From a checkpoint of a small transformer trained on Wikipedia.
Architecture: RMSNorm before each block, rotary positions, no biases in attention or MLP, untied embeddings.
MLP neurons of a small language model. Each row is named by its layer, matrix (gate and up: input weights) and neuron, and shows model dimensions 32-159. Each number is 128 + 24 x the weight over its row's rms, rounded and kept within 0 to 255. Numbers have three digits each. A neuron's up and down rows have the sign that makes its largest values positive.
After each neuron's rows, "fires in" lists the words (lower case) most often at its 100 highest values on Wikipedia text that the model never trained on.

L9.gate243:145091125152169142104125095100105160108129134143108147176110145130102071115159113118166149102137149138131098148080092157145130152123091152173140110114149154130145130102157140090161107111147109090145155112171100122132100111065180119115130095125099185117120120137141141135134143111148139101137106127115138106153130093145100126156160126154146123113129137157132085115129127136151110112158
L9.up243:103111101143120129162091118116184095140125058113088123120138129121114102101102129112116134118167130137118122123121141157140150112100140160114134093140131108145158176110148116119114113089072147108163126110105147175138147109086135110164114122104096130115143108139135133134150149090169125124093102137117157178126119091156148144113153122098128111163159148122133163124070151148103126148151
fires in: "0", "1", "of", "2"

L7.gate253:125102114173135112143113145132150099136179126145126137150128110147135139166114136146124100165147155150138133105093137162128114156137116163126155142121124084099073095150152100133132084193126123095130118103152142124136162098108146109129090151136171106111118129115122119142118157141178136131095144120133137148133151116146107108118136079155130145117180101102083108120174157136153129159199
L7.up253:140159142145149118105133143081102144095108121115152146109127090140128109115141118200174142127143111128131149143142131116101116136149092125139125116073111140132127130119119132128149084132142127104121133122132108129114114156112135138107166121127121126092131121140113120134143083167149130112209122151161155045152134131131126144145131167091148077160121139103124161077133193101150082139176
fires in: "his", "lantern", "lanterns", "m", "vector"

L9.gate189:126140063100119148166119114114065121129128164145138123088090142111137197149093135127144096139123149160128123161071134117118125094140156107105148132162131148123107108135115099113123087141156128138098138128180126147109166135123125134116131149177140134139115127169150138161115141167088100106172150138105135126117091153143144149126131133147142120093091101131122101114140114150104103156163
L9.up189:120113120141128135147132109105106115132171121172177162162112113123120165173154100099129130163181124119132134139115161169134128114150141169110125124152139150163128151096166106156102137114150091148147134176148094155109144116149098085190091142139155123133129093134117145121119157146141136139153170147101109113108098123103098157112138141166163140149137135138096104112143113114170119183155
fires in: "which", "film", "that", "school", "show", "song"

L5.gate22:110124127153125144165140167099146100129116130115141145124096128133152142117116188089148144172150113129155084172123068144125147113113133099091068142132143138111124137170147157119120119120159088126150156128093128137131169097185107120129124106147140135112130147151149159109093125143118101093139152121098084119137156122126114104146145141082136102137102154104121157145101127097110140161139
L5.up22:101126141184134135117133095129098100130095132122150120106120116173141116124094155079171106103097117118122111148092103121130130140103138077092116091135125129077132146177077156148135165132110149129087113141094129167131147110128153090145099080147133139092123131154166153093103150140167152113118177165149155130160153123179103090136137136136148129107140115128145122182106149180118114180089
fires in: "under", "name", "to", "1", "with"

L6.gate117:074133121103119125154133156136134117126131092148168132109127115128127177131140132123140088124148112151114103166124113131113133131118129118133148161101148163090128150117054152158133138113124099104113133142110163142090117139109118121164131117117105112157121080135097113153156160119119156074115125149100114133123111135091097129132136091122170103090121135157136124096147128136136162118120
L6.up117:089121106122156111153143142145139122166099138122114130132150145133142130098129119158125106120157114125125100190129084142151182142108093114123143137141128150126124135129072156170094124094145123139131153147103128140112145119128136126167124146140098095117116116170115101156121141081140118122128088130077127122126119101119095118127122113109106112106114187159140136117139128129159150118116
fires in: "game", "book", "album", "work", "story"

L2.gate74:110087137134145123148126136114105124132124141140135157098111121133143133144134159158105154119174122154163118115123131146096164150144140135149111150138090127117137151094153134134167140070164090173113108144117120162151169104102132126148105100129127099106126128081158142143178125109139166097127119145125125139131144107092118135131120159138130116089142133136135118136095159117108101144136
L2.up74:133134157118135092108138138124077152117141148131115134089117108175093144144127128152146139117132148166122139117177124132121142118108121142113106139142112110120110120109118143117159153077152053175149136166137128175136137103131126105169111114130154135095096197129157142107151165141127158139180146124125119102115134151078120113124128142154098122102125160119117145132106120141143099126096
fires in: "this", "which", "what", "that"

L2.gate7:103132091132154126108133095126088123101158140110140143113105146146117126120121112162149142127167122128153123123071112143137130111111135157142145172135143111147111144142118114099171133130159095114180130107118135124136121115109099118134155142129118132167133086175124147092127141123158179127144169147150162083102097121129133146151109118122129134123122126151199100131140169123128159158126
L2.up7:105100083137131093078145132161118112182126146124102156152115153156106098095069090129122133140115135101144146108116119173178131128106130137118148119166105126152130152192136105117103122121153129123158151108079115124142101107165094138121146106122102124122113099143137126099126144147115160179197138120134155123107136118123095130165136117124094165149122134166132113154155173141111149142125
fires in: "has", "holds", "committee"

L2.gate157:172116098134116166127124159152097137134137138149156092102132160089158104153116140129132169140130101134128106119091118169116134109135160149131125141146139130139154127127150116140096151123151091087140135106155160127128110086131159170118127113150105151152114137134089108142084135112173080107142117149121186171137112133154139131117100093149133133129134144106087077158119146110113078156108
L2.up157:118096161135139152094119116117145097129136127117154104114138135111160118131142148114148157159124162151087087127118146131117114109132167107125111136123134107121143145143163136159134130122129066117134130160125149132161128093107124146073102163151134119140094154156116145140119134107127119123144133129147211075191166140125117103144131116144161105100194134083115119144136123131131128150130
fires in: "became", "elected", "appointed", "voted"

L5.gate189:144113146083162158118133142101165105094144144096158056101156150090155167094132109107098119108124124152124162159138125112098124109120145121133166131089176127111092119082105111140135156162105097103141128097135107154110147157092139094137130122152163152116135159133153155135121140163146108121071169147129128133132113122079109103158130141128140104149102129170123117113141176114088116129096
L5.up189:094145112133102120120154104134107133166109155118095136132117123104136135133132134137134155076105138154124172088109117123108126143101113152143185138091138142093093168082085100142093129096123141078109129100101128133115105156119156110086106139094163134111141158130128131141087137132144088191150152174100142116146141125109076151177128123167100107134141106175109118126156158113119110127103
fires in: "gas", "history", "information", "gases", "bomberman"

L2.gate0:164138103102103123146146117118120114147095148134129106142156084104094089120133113149175139109141154101088122132140137106181136113146127125183139148165166157122125112170140186122110086120132146151125159117122124119139164114138155083144115113129157151162146145158144117119098124092139095159127117059147127124114142126186148096089103101126130152131132111102108113107130110157121135099107
L2.up0:121118125120156174109145136112118135123155113118095114092124129148144102099108121114136108140084121182127172169124122147147130138126135133134095115111162147112115104140099152112138124103137145103152138070143119163156085126116167122113138113089099105099119143129166154131128094099128142117164161123118164122149157131124102107145153079117103072090115136151134132098131135119157150138126
fires in: "started", "began", "founded", "based", "early", "close"

L6.gate118:125066097163145123129188146142059162159122130111125151172143109109110136083113131084132112134092140126093162124087107164128106136115121109110081115127157131130174167138117152146114114154160143123086118106142137154161116121125114137184121148121156112133109131169144119102175102155086121118139135128161147133134163164139112136141120143139105119137138108118144123111119144161098164103153
L6.up118:113077098108157113154161142115149110109155141125138163164131118116105158061102110095159112130091136144089115103106141119153156134107142140093128120111108134122175167104140116154143071104129160156094103131123137166151126167095108144149084148105143109136131105172138138085138124101136144103097150115155129169112127153165123084101117120135105119133147092135123164151120132135115135076132
fires in: "4", "3", "1", "2", "live", "no"

L3.gate9:114050148118087131127097100141088130131200139122143153108119123165107152101099105170132126150137111142138136125158142166127131135128127151126113155105077144086096098121139105144161140136153150130164132104118158138096115145129184139130117139116102147140139132128125078184134122090110134180110123166132174135133074085137112151106073126122110122129126108082118120142151137118117120116142
L3.up9:089128129162077132113134137154143114116113159139155101130157075144065132129088133115111118133114155087113178162141109090094145129128115056124116112116104135094133163125136146124132147144140137098127101087116154097132111142139136147142139155113129178147169147147144108114144132112106139143124121130116161142147110114090107170208135108096163155157125132127165094103082110111151091076079
fires in: "had", "found", "needed", "decision", "decided", "brought"

L2.gate197:100111137115141089077112120125133104105107119089149127153137137117160134133129126123127116154157143175105143131145117121159155099094132144127146114140152143136121132146068123115124115109152126131106120126165079113154126128112158150116099111160125160115125102172134098106131159112153163104117103103091162104154163125133128087126167113111132165112093142123139126112093094157135153175117
L2.up197:111134161174121114136121116164166125152076068117122102128130065115083137161143162164102158189113141139163071141121107139113126123147084132114130152083118100153141124124145110140102086134116133134091154149121151114150133159125114153131117102144122151106090122150145101090132111101113158109088091097101093129089155116111101161095125131115135157149149138132134104106073109089114153142096
fires in: "jpn", "suzuki", "japan", "26", "1973", "2005"

L3.gate2:118141132121121148152152109142131153138091086084141170119136080154124145130151121135181112119169125169060128166108146086116094135133154144132116128073127138119138123105112166107133148124115161133158100096141121122096102142140182097180199104119141135121113179133154140188130094136130129138103109113118106162142077110098114118095121129083084101135127089133156111097072131120098157106167
L3.up2:119133114125109123118148129163107138148103152103114129140146123112087130134099173123107138094139125117082121115180130121134162103138121138151141079115152111091154128133103185078122104100150156089126151130093161149111106098168139143170109102130127084131125129153142126158159113125151141166110115149098137144162122121110134122086183120156084118123104156128141142125106084138098170094135
fires in: "but", "however", "although", "though", "while"

L2.gate92:103162147149148135142124129110158142084107141147139162118108089144095116146131113159128138121142119099115100103182127107102114072141154181114129083147128117131120102118183100110123146135150136112104093137157125113146183105107119122146152107108156131106077120153117125163123122145134134122104129157139139148107162115122115145149126163129102156137135056113133138119123119162128115096107
L2.up92:130137152152162142172140092116107113162150140156117121134153087155116124135139155127114128141118173113124133176102205121105104119114117141168107095160064131106122104143139116106105121136090155145129108130127155117131116154122079144099114148131065138102142158152104121145126139107146145057102138114134150108142108147132150127161130104133099092144131134123160155149120107131141122114122
fires in: "south", "southeast", "2008", "church", "called"

L2.gate38:134119101146169139141146120137088109157132136111120127136162086106172145133083134146130099127096117156131141132168109134149115129152115129132124121180150105129125136099149114136123121140158125108116113104114105103163127120158122138171139122139104132090098114108139103162150162156085135111133128147125113093134136143114065156114162143118173152153114133125153165117072150118118120079130
L2.up38:126119118142185153148133107128107139103114173103139122138122116126166156151105110151144081088161131148132133154123103127124104114128135148165136143131163151116113130101152134140144132099148144123149122089098146108106130134172180138186117159158141167086162117106107091108145160156149122137115154108138133094111158109128118162116148119099197076124122141101140151115127114073118104107141
fires in: "31", "36", "33", "32", "34", "52"

L3.gate31:113105096136076108154131157121102063170156100137133133144157150111122167148127134142124093134165100121112095118123105097109120121104151113095143134156060150118138113114155122123154118126168110092145142165160109188135150097121137158142161131113146143108129146157093105105096117131107110116102162152151133148141141139128111166153120136141183158142132141113127135112139113158164128110130
L3.up31:122109116129097080155133144154140123149136160148132151148156116153101140199090154131136131089121167092130122130160090110102148152112130127138141104144111152169146112156169082107121099123149137123151121140104144167148106136103104120125125137110136121142162125152142091076150113121154136134107104123109111168153155116132131198090167131121126110163105107068155189103106152147095160095118
fires in: "school", "college", "building", "academy", "ar", "schools"

L2.gate79:098096102091137142143135137131092107125173147108153083081154134127134156139114135105127131154120139171147112088111073152148170148107154100121103127148112115122138117096128150111158119110130110107130124114137088185121093125103135135137169106122140138085101179128144112169173138124143138119149194132109126107113142138107104117178121167125142117137111151134158160131113135099161111162114
L2.up79:130106081104145146132111144144091091168146136151115112061152157156130102132134154130137105135109144165162112069130095181145161153104112096105107142182107114138100125127145129115110123137145126098144094101119129194111111125134131133112144126112156114062107179119161139165187119172130110147167153110080116117086141148105108128149138141134138133156087113142151165127113130072138118149118
fires in: "where", "there", "what"

L3.gate279:135129150128127118171092137115135136122116147102152139139139098154168141137134135103173125146110115139130129131153139115108083156138127137128116140131142079150111142140082129158139142160071093139140135107161113102140138114157138094192156129120144166101103124088129164113120145146146121112127131144084166167135134187145135144117131152079132163101148141078108168157091140099166070116132
L3.up279:123130145095128104122090140148148124148134126145160108149143131129144141147130115131131123118144156147101105131128137146120063167130145146170116157117135079160160111177113073163126158172138131105102128119110151139104174139088089125103149146142102154132109128159119119126129127135076139066132107144164100149080102100143157112177160127119117111171138135110157160119128126148153104118156
fires in: "to"

L3.gate22:133128130096109186133124113139104164165125105148110105107130135138144119122159140121145157131116117159192144134136131120144155140188126113142101129127131139116104148095124170147164115093097136109151092085122109128076098129137131094138118152100159174108141135139149143147125095120125083096168133119098125118150094167142185141108055148120091113135095142112133116115111150111149118114090
L3.up22:132135125140139090148127156150132145133103162126132173129116087148100100157110119173141156134151106151181058108123171131124115094111128168113113112146159128076113144133136118102150123097133118129104113136074118143130151115172134088088128125133118106114130155174119127079099137106147112146119084111143131101125094118129113153120154084137156153137102175179121148122109162155144153159109
fires in: "county", "area", "named", "town", "when", "promoted"

L3.gate117:114148135142145130143139178093165145107085132133161169191102132095148135122095167149139132150149159170097142154134121150131077142145137159092125142173122124090131144100105112103148114169128134172105159135143121109120158137141129096152130141114103101129076128124131182116127140135119114141144128126126123107135092206135135127150124133096136156121128167117116126115121103141111088127136
L3.up117:102157176119119146165160107119133153170074128128190110155138099130150103114052152128096150135117114133153107123135112125101110124145181147118124121150105113139113146096140154127128144132128140189113124125133115154102155168157127114136120136100157134084081155084139142083106136153153141128134159130096131098133148161140152142106106144108120154118141188090130171140094163104095104126104
fires in: "who", "to"

L2.gate71:151127139122136152145118136089109130115169090125149102087115095158141139116097133083165116078128157105099140166159154121097144138132130086128135139120151149145079078155110181095132126120113108130154121117153119097150123098109162118140130130091144118141171116173124164148108100166109112085157117127113113090127140141121109105139100085136127110097122123089150106127128088107112129126151
L2.up71:112108140176165112142091131171081135126151077134122073087141118158155143129104120143172121105105137131086134124171125122110158163140125084114145120128120116137111075174117174112124102122141146136167126117121137104139156079105152117116107126072133147128128134133124158122124080130122133130104127126141098136135106106113125139097088075169097100117124116110144130110089119128120140115139
fires in: "early", "late", "expeditionary"